From a checkpoint of a small transformer trained on Wikipedia: RMSNorm before each block.
MLP neurons of a small language model. Each row is named by its layer, matrix (gate and up: input weights) and neuron, and shows model dimensions 144-207. Each number is 50 + 12 x the weight over its row's rms, rounded and kept within 0 to 99. A neuron's up and down rows have the sign that makes its largest values positive.
A block is one neuron, or neurons of one layer that tend to fire together. Before each block is what it responds to, as a language model described it from the Wikipedia text at the highest values.

Periods after a single capital or short abbreviation, as in U.S., T. J., No. 2, J.522, also some sentence-final periods and mid-name word pieces.
L3.gate284:67 33 36 50 20 59 27 57 55 55 65 73 44 61 43 29 53 55 50 59 54 23 37 38 55 42 56 50 52 54 52 67 74 45 51 58 65 65 80 58 78 43 58 40 56 55 54 66 37 63 58 65 50 65 67 46 39 49 63 31 57 43 40 56
L3.up284:42 61 59 50 54 43 30 41 48 46 48 31 55 65 60 49 59 40 34 37 36 47 53 35 35 72 50 25 49 33 59 58 50 33 78 43 51 57 48 51 51 39 53 42 61 32 61 50 53 39 37 41 68 53 38 40 52 45 61 75 65 64 53 57

Tokens that complete a count or number, often the tail of a split number word (n-ine, f-our, thirte-en, sev-en), whole words like two or three, and digit chunks (10, 00, 97).
L4.gate364:26 59 39 48 50 43 48 50 53 57 46 40 37 66 55 46 56 53 52 51 77 39 42 51 59 49 46 58 56 32 59 60 55 69 49 53 56 54 58 56 64 38 34 48 41 52 69 53 42 39 63 51 39 31 53 45 40 33 47 34 34 59 50 37
L4.up364:37 62 40 21 47 37 65 41 39 56 39 35 23 42 41 67 44 26 80 20 74 40 52 46 50 56 33 53 54 56 47 60 51 37 28 41 52 61 58 44 31 52 41 61 54 54 49 60 50 47 77 58 35 40 76 45 56 38 39 39 38 45 63 11
L4.gate388:38 67 44 34 29 57 58 53 67 45 57 47 40 47 44 64 31 62 63 74 64 46 75 52 68 62 53 73 41 43 63 53 57 37 46 39 72 45 71 58 56 49 72 55 58 36 29 59 51 63 64 34 35 54 47 34 57 45 54 38 50 40 64 37
L4.up388:38 59 61 33 56 53 44 57 62 48 55 62 46 40 49 55 51 48 64 39 67 54 36 59 27 60 28 70 60 45 40 54 72 58 44 56 63 59 58 45 57 68 62 47 23 55 53 50 44 57 47 40 57 45 59 35 46 33 48 50 47 74 57 38
L4.gate455:55 54 65 34 51 50 48 42 43 62 45 50 51 28 62 67 44 56 63 47 37 60 33 46 44 45 77 57 47 33 26 47 56 55 55 51 68 41 73 36 50 49 68 43 45 75 55 35 49 44 45 39 55 49 44 29 53 32 55 29 44 57 50 51
L4.up455:52 53 36 43 37 42 61 31 53 48 50 32 60 44 38 51 44 23 41 49 68 56 58 44 49 38 58 45 64 35 57 41 66 36 39 37 73 27 48 42 71 53 50 67 43 58 43 71 41 45 55 38 41 49 46 32 66 45 42 25 47 62 56 46
L4.gate533:57 40 63 15 50 48 61 62 43 45 39 41 50 66 22 30 35 47 58 36 45 54 65 43 64 54 40 41 35 39 48 42 58 33 41 57 44 39 45 58 39 51 40 62 35 73 41 76 51 46 53 53 47 52 63 61 67 63 54 53 53 44 52 47
L4.up533:45 48 56 30 37 60 55 63 72 53 50 57 57 56 51 36 47 61 61 39 47 41 40 36 45 46 30 48 58 43 36 51 60 49 51 25 28 67 64 38 64 58 56 73 46 75 75 52 52 58 64 54 65 58 41 49 43 55 80 44 37 70 58 34

Mainly the period after a single capital initial within a name or abbreviation (Franklin D., Washington D.C., P.S.); weaker on apostrophes in O'Leary, word-piece continuations (Cr-imea, Ch-ristopher, lib-raries), and "of" after nouns.
L4.gate1:49 45 39 52 53 44 60 21 64 49 50 43 56 52 39 40 69 62 47 53 70 38 42 49 48 66 46 77 49 52 52 61 64 53 63 44 48 41 84 42 47 48 30 63 69 50 59 48 42 53 29 49 68 65 63 65 32 43 69 49 60 48 31 51
L4.up1:46 45 73 69 67 63 46 46 53 19 29 31 40 62 48 56 49 39 71 54 58 50 44 53 42 36 58 50 45 51 68 51 52 43 47 46 44 45 44 54 69 36 64 34 38 62 49 76 57 34 43 51 51 41 13 41 43 51 45 39 38 46 42 43
L4.gate48:55 42 52 36 45 50 55 46 50 43 73 52 46 45 66 45 38 56 61 70 56 54 74 61 44 39 36 45 56 60 58 47 53 62 52 58 67 51 66 40 40 50 64 52 64 76 33 60 48 39 60 55 64 63 49 61 59 52 60 48 36 48 53 63
L4.up48:55 48 69 39 51 54 65 51 39 66 62 74 46 67 50 72 59 43 42 53 45 67 50 33 46 39 39 26 52 25 35 65 33 54 56 48 55 46 42 28 46 43 32 53 48 44 32 53 62 67 48 60 41 42 60 38 47 54 73 42 61 59 73 48
L4.gate260:55 40 63 52 52 58 54 35 54 38 72 58 47 50 45 72 70 43 52 46 49 11 49 34 37 54 54 29 48 42 46 50 61 55 45 49 62 36 70 28 68 65 46 33 37 55 55 35 30 57 51 23 38 36 44 50 55 71 57 49 39 28 39 57
L4.up260:51 38 47 51 44 64 37 42 67 27 48 68 43 44 35 58 62 36 58 77 42 30 32 50 56 39 68 55 59 45 54 64 72 39 48 31 69 77 48 52 61 57 40 57 53 28 54 27 55 64 52 43 53 60 79 64 39 57 57 27 54 51 50 65
L4.gate481:48 64 44 32 40 50 48 63 63 47 58 62 44 34 43 33 64 69 53 44 51 72 86 49 49 23 50 40 40 46 34 47 62 46 54 30 50 33 59 45 45 62 46 32 47 43 71 51 70 42 55 35 59 60 47 53 41 68 38 53 66 47 48 55
L4.up481:42 46 46 40 41 47 47 61 56 54 73 53 53 57 56 37 52 22 69 44 62 42 59 61 44 36 52 54 75 46 46 40 46 51 41 59 52 47 58 65 57 57 33 55 29 64 51 28 57 60 53 55 40 61 43 38 29 52 46 60 68 60 34 57

Second fragment of a word or code right after a short letter prefix, such as digits in P2, J3F, U-244, or ear, ward, ge in Research, Award, large.
L3.gate129:40 62 57 54 54 48 54 45 47 53 43 42 67 52 48 42 61 48 55 62 55 59 65 37 57 48 26 53 26 40 58 64 53 39 41 49 22 53 65 58 57 31 53 50 60 51 45 75 50 54 25 46 61 47 51 21 47 62 62 61 44 39 60 65
L3.up129:51 56 56 59 82 55 41 42 36 52 28 31 36 70 61 49 37 68 31 45 39 49 55 25 55 46 40 59 51 52 62 48 48 60 53 42 41 43 54 52 41 41 48 56 62 61 53 76 69 37 57 64 57 39 62 49 39 48 42 56 53 43 51 50

Word-internal pieces, mostly the partial bytes of accented letters right after a capital, in foreign names and places: Västra, Vízner, Vålerenga, División.
L4.gate31:65 45 50 53 43 49 55 49 51 42 51 51 43 32 57 57 63 39 45 52 56 73 48 62 44 43 49 44 38 47 32 41 56 53 33 62 62 42 57 64 70 56 61 73 33 49 74 57 60 43 39 31 59 50 36 42 62 73 50 42 30 44 59 59
L4.up31:62 43 60 45 55 49 49 44 49 38 56 40 40 39 32 61 52 43 73 42 45 65 30 44 51 56 38 55 33 39 46 39 57 63 42 68 35 46 57 57 68 55 67 48 28 61 44 58 29 42 42 38 48 51 21 44 56 44 54 29 65 27 48 32
L4.gate355:64 43 57 40 61 55 50 25 43 50 46 46 39 38 52 55 55 53 57 42 75 41 29 63 52 60 36 60 34 43 66 50 46 46 43 41 44 52 52 35 60 52 74 47 45 39 60 50 62 49 58 58 67 61 59 51 59 51 46 43 57 63 44 55
L4.up355:48 41 47 52 43 67 66 50 50 46 40 50 38 46 43 67 26 51 40 28 70 62 40 54 60 69 30 42 39 45 48 53 48 44 41 58 49 52 56 49 76 74 44 48 45 55 57 35 65 51 49 51 67 56 44 46 37 46 35 43 40 35 50 46
L4.gate407:47 45 57 45 58 39 59 35 41 73 56 30 63 67 41 52 65 61 47 62 43 58 71 35 52 61 49 29 50 48 42 59 64 67 58 48 53 40 56 53 32 41 29 67 42 51 57 60 31 32 56 47 51 44 54 29 49 42 66 55 61 31 29 34
L4.up407:43 44 61 62 52 51 61 77 45 48 54 42 58 95 53 52 48 50 57 40 53 49 63 74 63 59 62 57 58 61 43 47 35 54 57 40 44 70 46 44 59 54 56 40 29 55 62 50 56 47 20 30 70 67 36 45 50 57 52 30 46 67 53 61
L4.gate648:42 49 57 48 58 48 57 46 59 48 54 46 51 81 47 55 62 48 53 54 60 40 33 46 49 58 56 49 62 71 45 59 56 69 56 32 68 34 53 53 40 36 49 47 41 74 55 42 46 55 47 68 54 69 67 47 64 58 43 35 45 80 62 65
L4.up648:43 49 44 54 52 39 69 35 52 57 38 43 65 61 40 43 50 42 46 67 56 65 53 65 53 58 43 46 61 75 64 43 23 46 47 75 67 44 69 55 49 40 68 41 40 58 48 49 53 54 67 59 50 64 44 56 60 29 39 47 53 53 33 41

Short word-piece tokens inside longer split words, like sug-g-est, en-er-gy, or-ig-inal, Alg-er-ia, plus capital first letters F or G in headings or quoted nicknames.
L4.gate190:38 44 38 20 46 45 49 47 37 66 36 58 46 53 53 73 42 53 57 63 68 59 48 40 59 48 52 34 67 50 49 67 61 63 63 20 34 51 51 62 49 49 88 27 53 57 49 54 50 43 51 43 62 42 42 38 52 46 44 61 43 47 42 51
L4.up190:49 56 73 42 59 49 67 57 59 45 54 39 56 64 50 66 64 38 69 43 61 48 37 23 46 63 40 61 43 51 43 53 84 43 66 55 50 53 55 56 70 54 39 35 49 38 55 49 42 71 47 40 39 48 43 60 49 47 37 20 44 46 51 42
L4.gate318:31 40 55 59 56 65 30 51 64 69 57 52 36 50 63 55 62 43 58 65 48 50 42 42 13 76 49 65 51 69 43 40 69 64 44 41 60 37 39 58 67 23 50 59 59 46 54 44 32 52 26 44 18 49 40 54 55 55 54 30 60 27 26 70
L4.up318:61 54 49 40 70 63 62 37 73 38 66 64 64 69 32 54 56 27 44 54 26 68 65 36 54 53 45 41 43 34 74 45 44 58 58 12 33 62 59 52 74 54 37 50 52 44 42 48 60 46 40 36 54 22 40 57 56 78 44 47 57 65 47 46
L4.gate470:48 55 40 25 58 43 50 53 27 31 52 67 40 61 46 57 61 50 33 61 51 43 43 63 85 81 63 49 44 49 63 60 42 52 53 49 41 54 68 56 49 49 55 42 56 44 63 54 49 33 49 53 47 51 62 58 24 40 30 55 51 40 48 30
L4.up470:56 60 41 33 47 53 43 48 41 40 41 50 48 59 62 40 60 67 64 47 50 44 55 58 60 46 34 39 42 60 59 37 66 51 53 61 70 24 73 28 37 26 52 48 35 60 52 51 49 37 57 68 53 45 34 65 64 44 27 48 69 39 56 48
L4.gate590:45 47 27 45 37 41 58 60 31 55 54 42 57 30 63 32 53 54 52 37 38 52 55 59 46 54 48 45 77 38 63 59 54 49 44 56 36 58 42 67 39 31 52 41 71 45 37 60 65 49 40 48 39 45 54 48 39 56 47 29 42 36 35 56
L4.up590:33 65 57 48 57 62 63 54 52 58 44 59 46 36 49 43 66 66 42 64 52 63 65 64 70 75 51 47 39 37 43 54 49 83 55 69 53 63 43 56 52 36 55 47 84 43 60 24 60 63 43 36 61 66 65 80 58 39 48 59 39 32 47 41

Byte-level pieces of accented letters inside foreign names (Mödling, Västra, Türkiye, São), plus word-start pieces like de, Al in de·letion, Al·so.
L2.gate364:59 47 79 44 78 62 47 59 42 31 73 47 39 48 53 55 46 52 51 38 58 58 42 28 48 47 44 46 62 40 40 64 43 38 62 59 69 35 46 57 48 62 40 42 42 38 45 35 31 27 48 66 28 50 26 43 51 36 43 51 56 54 42 76
L2.up364:49 52 33 22 17 59 49 48 47 43 49 57 65 54 55 33 36 45 43 66 45 61 71 66 46 52 53 49 51 66 45 63 25 57 54 69 56 82 41 41 65 41 65 42 42 71 51 61 57 40 32 35 43 42 56 56 47 47 81 52 61 53 52 51
L2.gate448:38 50 32 08 35 63 49 47 45 50 58 58 22 40 42 55 38 41 56 37 30 54 51 63 56 44 50 39 60 35 54 67 54 37 35 53 53 30 52 51 53 63 27 51 68 40 63 40 63 48 33 52 71 51 41 38 55 22 56 51 32 47 53 23
L2.up448:38 30 61 55 48 41 84 22 57 47 79 53 49 64 39 56 50 60 64 47 42 55 46 52 45 54 44 62 54 57 45 27 20 49 36 71 49 62 50 58 49 44 45 50 63 52 63 44 46 43 29 44 28 32 47 57 53 63 58 41 48 49 48 71
L2.gate466:45 69 46 41 59 27 45 49 69 56 76 59 51 35 54 50 29 50 54 56 52 55 39 46 48 52 49 65 62 53 47 41 66 50 58 49 74 62 43 52 44 50 54 63 39 43 58 44 31 24 39 57 45 72 46 51 50 45 56 17 41 42 24 36
L2.up466:45 68 38 37 57 43 46 45 38 48 22 36 40 45 47 50 59 50 66 49 44 32 39 71 61 65 37 20 39 46 44 63 50 50 68 42 57 51 41 48 58 32 44 46 43 49 55 53 47 36 62 32 38 55 49 61 57 46 68 33 64 63 35 61
L2.gate649:57 58 73 54 53 27 56 34 40 63 45 40 47 61 56 51 44 36 47 60 32 65 51 47 49 55 39 55 65 30 51 24 68 44 31 58 66 66 59 42 51 78 55 66 47 47 41 53 57 54 68 46 34 72 45 53 57 33 60 36 60 63 38 63
L2.up649:50 47 63 50 56 64 55 48 36 54 48 58 66 50 55 50 52 33 53 42 38 70 40 41 45 63 46 74 52 38 59 77 38 43 44 35 44 42 36 50 49 54 66 57 58 50 45 51 49 48 43 68 50 36 55 64 47 64 29 36 64 59 64 35

Tokens right after a lone letter or word fragment, mostly the period after a name initial (B. J. Habibie, Thomas J. Hannon), plus word-piece continuations like M-ary, P-hy-sics, tr-uc-ks and "United States".
L2.gate68:55 67 47 53 52 42 37 57 38 62 61 61 22 48 55 39 44 56 46 53 59 65 35 37 60 48 48 47 64 43 77 50 68 45 63 63 52 49 48 64 40 59 42 64 53 40 39 45 31 72 59 45 69 67 66 46 48 43 50 24 50 31 76 47
L2.up68:44 65 47 46 53 50 29 54 34 59 46 43 38 47 62 47 38 42 43 47 59 37 58 58 56 46 38 43 51 53 77 35 63 59 56 46 56 66 61 70 48 51 34 37 61 47 35 52 40 65 56 42 72 80 58 54 30 65 63 52 40 42 62 53
L2.gate395:71 62 47 55 38 35 53 48 50 57 33 57 67 51 46 40 41 52 19 50 38 49 59 58 46 61 35 24 57 47 68 53 51 33 36 64 75 65 57 73 66 79 38 64 42 56 45 41 56 46 46 48 54 71 53 37 56 57 52 50 43 29 47 53
L2.up395:41 37 59 60 41 64 76 41 26 57 53 56 42 60 53 55 59 66 67 52 55 35 54 57 45 60 38 39 57 51 50 44 51 48 65 21 52 54 32 58 56 47 43 41 40 62 74 45 41 50 62 59 60 84 29 50 43 41 24 62 62 59 74 55
L2.gate496:60 30 49 73 39 74 36 48 34 47 54 43 41 57 45 45 59 43 41 57 42 40 40 08 51 47 59 61 37 42 37 51 53 39 57 45 46 43 61 30 59 53 55 36 46 43 48 66 53 58 26 48 62 57 46 43 60 49 43 46 55 70 37 57
L2.up496:37 40 34 49 54 57 42 21 48 55 51 44 67 72 27 60 64 44 33 47 38 32 41 48 35 69 64 60 56 50 41 37 37 62 50 43 54 47 72 65 45 60 52 25 40 48 49 43 46 50 46 58 61 45 37 61 47 39 32 70 51 52 40 49
L2.gate646:61 63 60 39 56 64 34 62 43 51 69 49 66 59 59 43 54 46 67 44 56 56 42 47 44 45 56 50 63 41 59 35 40 32 51 54 68 54 41 38 60 49 73 52 44 50 39 55 67 27 45 44 52 69 70 44 50 60 40 53 51 58 70 68
L2.up646:48 62 61 32 48 86 52 64 44 61 47 32 46 42 54 57 42 57 51 37 49 45 38 28 41 54 57 21 35 64 48 34 52 51 36 54 57 52 34 50 46 65 50 55 35 44 58 41 48 30 41 34 42 80 60 47 56 37 55 42 54 55 57 43

Subword pieces inside split words, mostly the g or ag fragment (st-ag-es, Re-g-ion, Vir-g-inia), plus -ing suffixes and the Cent and Comm prefixes.
L3.gate114:40 63 48 43 47 32 25 49 78 51 60 37 36 41 33 51 41 34 43 65 70 45 58 51 60 34 56 34 56 53 67 74 39 45 57 66 39 51 55 56 61 56 36 67 64 42 42 54 49 44 52 39 57 60 46 49 58 59 54 72 48 32 48 39
L3.up114:38 55 52 25 53 51 38 63 48 44 33 37 47 52 30 35 61 43 42 42 63 58 45 47 58 22 42 53 55 38 48 68 70 40 55 74 44 37 25 62 31 40 36 61 64 39 59 61 45 52 63 61 50 50 46 65 46 43 43 50 55 57 68 47

First one- or two-digit token of a number, common in tables, coordinates, route names and IDs, as in 53°26′, AR 21, 2026.
L2.gate7:49 45 56 51 44 43 58 57 48 52 22 28 56 45 57 44 59 78 30 38 57 64 54 38 44 66 45 44 56 42 44 63 33 68 42 51 70 57 48 80 63 55 64 55 60 37 66 51 40 57 82 44 48 41 55 42 52 36 51 50 52 43 39 50
L2.up7:60 44 41 46 36 49 69 50 55 47 43 39 58 38 42 57 53 44 26 44 61 49 47 39 39 42 56 48 49 74 60 46 48 73 41 65 86 45 45 59 60 48 60 49 61 38 42 60 49 51 69 38 61 43 59 63 54 48 50 32 49 41 58 37
L2.gate224:47 35 57 56 44 63 59 64 60 57 28 32 48 44 44 52 52 36 42 35 42 54 36 49 50 61 41 37 63 42 66 72 70 59 45 45 62 62 52 58 44 36 58 53 56 62 66 45 36 43 31 51 48 32 78 46 51 43 65 44 37 56 50 49
L2.up224:33 38 49 55 45 57 50 71 53 67 36 28 48 45 18 52 50 56 54 38 55 48 35 41 46 39 44 40 42 42 70 62 51 61 42 35 69 55 66 65 60 41 33 39 55 41 69 59 34 26 53 71 36 49 47 54 46 63 59 47 52 35 48 44
L2.gate435:43 74 66 53 55 44 54 50 44 73 40 50 29 62 65 31 42 52 53 45 55 47 31 52 46 64 47 50 55 45 74 71 41 48 41 45 65 60 40 47 33 48 48 51 61 39 57 43 45 20 57 47 48 40 40 49 37 50 51 40 50 34 63 39
L2.up435:27 58 56 58 55 39 58 79 36 58 46 42 54 55 31 37 45 33 48 54 35 50 48 42 71 72 64 67 48 29 51 44 62 64 51 58 54 29 48 65 43 29 74 43 31 48 47 53 53 48 37 39 39 39 16 53 37 36 48 59 44 54 57 37
L2.gate515:59 53 33 19 22 31 39 67 43 41 44 40 77 60 48 54 57 44 46 48 55 43 35 66 32 48 50 40 44 41 60 53 68 51 46 62 59 71 60 36 52 53 58 61 70 77 48 41 48 51 55 46 38 42 54 57 52 65 40 51 48 54 57 53
L2.up515:79 45 45 49 45 47 25 48 58 73 60 40 51 70 39 77 38 69 40 57 56 56 49 50 66 53 53 67 62 22 53 53 42 39 52 45 45 56 40 54 59 56 47 53 43 58 42 59 63 40 22 48 42 46 58 34 56 23 41 44 39 46 63 69

Word-piece tokens made of or ending in "g" inside split words, as in se-g-ment, rele-g-ated, Gre-g-ory, and " reg"/" g" word starts like regions, genus.
L2.gate84:38 30 58 31 53 58 64 56 49 49 61 38 63 53 31 38 50 24 56 46 57 53 37 35 66 37 45 62 45 67 65 80 41 47 65 54 48 48 55 56 44 39 40 48 34 24 70 49 42 42 40 72 55 37 62 59 35 56 56 74 28 36 46 51
L2.up84:62 43 43 46 47 49 63 35 45 45 62 52 69 48 55 55 51 56 32 45 44 45 47 29 46 65 67 64 49 46 67 64 70 50 42 69 74 65 38 35 45 79 61 27 40 41 43 48 51 73 42 37 37 43 50 44 58 76 33 41 39 67 27 42
L2.gate208:40 58 31 37 47 53 52 58 39 47 24 55 76 51 30 62 44 56 42 55 51 70 51 51 56 60 57 57 43 54 63 50 62 57 71 65 62 61 54 45 61 33 50 56 56 35 48 36 52 54 40 59 45 41 32 57 49 47 38 60 51 50 41 54
L2.up208:45 48 41 63 53 45 55 55 55 38 58 54 55 57 47 47 56 30 31 49 50 47 47 57 58 58 36 59 64 57 59 46 57 46 46 66 54 67 71 59 56 40 40 53 55 49 45 55 39 34 46 66 38 49 24 69 56 53 39 66 47 37 48 33
L2.gate342:65 25 49 41 62 68 57 51 58 50 68 33 55 58 34 43 81 33 49 53 40 59 49 46 39 45 53 70 51 62 49 66 56 60 51 65 30 63 35 48 68 31 31 42 35 45 66 53 43 55 52 55 66 40 39 73 69 56 48 50 21 49 28 49
L2.up342:37 28 60 32 60 69 60 33 51 55 66 44 44 46 66 26 61 31 61 70 73 56 74 39 36 23 35 42 75 47 45 71 55 58 60 44 53 59 44 51 42 30 49 41 67 35 63 66 40 58 58 49 42 55 63 32 47 54 41 49 36 41 40 56
L2.gate594:70 59 37 47 54 67 41 58 64 54 51 47 41 68 41 59 53 52 37 65 70 63 61 35 58 29 43 62 52 58 29 71 52 70 49 44 46 51 21 47 56 40 45 53 38 39 51 64 54 26 59 52 41 51 66 45 73 52 49 57 61 54 45 45
L2.up594:48 47 45 30 61 61 42 42 56 29 61 41 62 54 44 57 51 56 33 55 48 56 67 32 47 60 58 53 42 58 55 51 53 42 26 54 60 33 42 33 44 30 53 73 45 51 72 72 44 57 53 61 50 30 57 56 50 49 45 60 68 55 80 54

Fragments inside words split into pieces, especially accented-letter bytes in foreign names in tables and lists (Gigu-è-re, Logro-ñ-o), plus pieces like am, all, ward (Lambert, called, awards).
L3.gate82:44 50 66 64 32 46 39 66 32 66 57 48 43 62 46 45 37 65 74 40 44 53 51 56 58 69 45 37 54 58 46 59 61 39 64 41 44 40 56 57 49 81 54 48 63 59 73 51 56 48 35 46 47 49 62 50 62 58 56 39 55 59 32 33
L3.up82:56 45 44 60 46 37 71 46 29 66 45 73 76 59 45 38 54 57 47 27 43 52 55 56 60 41 40 61 77 41 61 35 40 44 36 40 39 50 53 75 40 33 53 43 29 52 33 47 59 37 45 70 25 29 26 46 34 52 53 45 53 54 27 39

Final word-piece suffixes like -ation, -ition, -ity, -ions, -eries that complete abstract nouns, often in table headers and section titles (Qualification, Education, Division).
L2.gate54:36 41 55 37 60 39 28 52 48 42 35 60 51 41 80 35 58 61 28 48 50 41 54 76 45 43 67 53 52 54 42 42 57 71 53 57 51 54 46 62 47 50 39 43 43 59 53 45 52 50 54 36 43 45 58 58 47 19 43 46 53 55 46 57
L2.up54:47 37 61 44 49 58 26 62 68 56 53 40 50 66 51 62 53 73 44 48 40 44 62 59 71 25 43 29 62 46 66 37 60 44 63 47 59 37 48 50 62 63 40 33 46 56 37 65 45 68 32 39 47 50 37 54 42 67 64 70 70 42 45 57
L2.gate616:52 54 60 33 50 43 51 36 60 45 58 59 47 53 57 55 74 56 52 36 46 64 60 54 61 53 44 50 55 59 40 61 67 53 68 65 53 48 34 53 43 58 43 17 42 41 32 40 58 45 49 28 54 64 53 43 41 41 49 46 34 52 54 52
L2.up616:51 46 65 48 57 44 49 34 57 48 52 38 42 53 57 32 55 55 49 35 68 40 52 56 54 52 53 53 23 66 62 56 51 50 60 54 48 48 25 44 52 64 55 46 53 40 49 56 62 50 34 36 64 61 46 38 63 51 63 41 68 34 55 43
L2.gate647:50 47 46 52 67 56 44 58 53 52 48 26 25 45 46 49 67 66 39 45 37 64 67 38 42 54 36 45 59 72 45 46 50 47 34 48 37 34 42 52 39 48 50 55 44 39 70 47 62 58 46 27 46 42 53 46 49 71 59 47 43 56 47 52
L2.up647:33 50 57 50 46 49 60 63 54 72 54 59 63 41 47 42 69 31 40 42 50 26 48 22 51 46 53 40 34 47 51 63 39 45 50 26 53 50 60 35 51 43 41 60 45 46 36 61 38 42 32 41 62 48 51 44 49 55 65 13 59 53 61 38
L2.gate684:54 54 74 67 35 43 31 57 38 47 46 38 34 66 58 70 57 52 49 45 54 48 66 53 82 53 49 43 54 49 36 41 60 66 32 23 41 64 49 44 42 56 37 60 58 62 57 50 67 52 64 31 62 62 55 76 37 66 40 47 43 41 62 68
L2.up684:50 56 52 44 37 51 53 48 60 50 42 44 29 60 51 69 77 55 26 42 58 43 48 57 75 49 43 45 59 55 54 48 59 74 38 42 51 67 62 53 57 43 42 50 65 62 57 44 75 50 53 48 51 64 73 57 60 43 57 52 78 60 29 48

Word-internal subword pieces, mostly "th" or "t" right after a short opening piece, as in au-th-or, a-th-lete, Per-th, al-th-ough, un-t-il.
L4.gate88:45 45 51 32 47 50 42 54 70 49 55 49 41 72 58 50 37 47 50 54 49 53 45 37 57 44 59 39 52 45 76 73 34 60 55 30 41 67 47 70 54 46 42 50 68 57 37 52 38 43 51 30 39 40 62 28 61 57 66 65 44 64 57 43
L4.up88:35 37 47 45 49 61 48 42 54 46 32 45 61 46 46 40 65 61 35 60 23 42 42 32 42 33 55 60 56 50 53 59 61 73 67 45 58 51 47 64 57 52 24 43 65 33 51 50 41 39 40 49 43 45 34 50 55 53 68 63 66 58 21 30
L4.gate219:50 54 63 43 62 48 58 53 63 54 51 45 49 46 42 33 47 51 45 48 41 37 58 39 44 69 43 56 28 41 38 59 40 46 50 49 55 60 55 24 40 14 57 49 24 42 59 46 67 61 60 38 41 49 66 64 29 38 41 70 50 38 36 61
L4.up219:40 59 50 41 39 47 53 39 45 53 58 42 19 56 21 44 54 61 54 27 43 32 57 53 46 59 45 39 57 51 44 79 68 58 50 42 39 54 28 28 55 63 40 48 50 43 56 35 39 66 45 69 48 63 52 63 60 48 48 64 45 41 54 65
L4.gate306:26 56 47 28 64 51 76 54 46 59 57 58 53 58 46 46 59 42 43 69 54 45 37 70 50 48 48 43 60 55 59 65 46 41 58 68 42 53 54 75 48 49 51 61 45 58 60 61 64 56 56 67 30 74 37 68 67 40 31 57 51 55 54 68
L4.up306:24 46 62 44 61 47 68 72 38 33 63 39 48 43 51 33 71 35 66 68 77 65 25 40 60 36 76 33 48 47 51 79 43 43 33 43 34 47 42 60 35 46 57 31 49 58 44 63 50 72 62 47 49 39 55 60 61 51 37 48 47 53 34 49
L4.gate564:52 33 50 29 51 48 70 67 42 41 52 63 62 68 32 48 65 50 44 39 53 52 63 43 55 38 48 52 49 48 49 44 61 48 74 67 53 56 52 51 58 34 31 55 50 55 54 32 52 54 32 53 35 45 50 61 62 58 36 57 62 43 67 57
L4.up564:32 28 62 44 24 37 40 29 57 45 44 79 59 71 44 44 37 43 53 52 54 56 39 66 44 64 34 44 53 48 63 51 52 48 58 45 51 46 48 43 65 51 41 59 43 52 52 45 58 39 55 35 61 54 46 66 54 60 45 69 35 55 67 61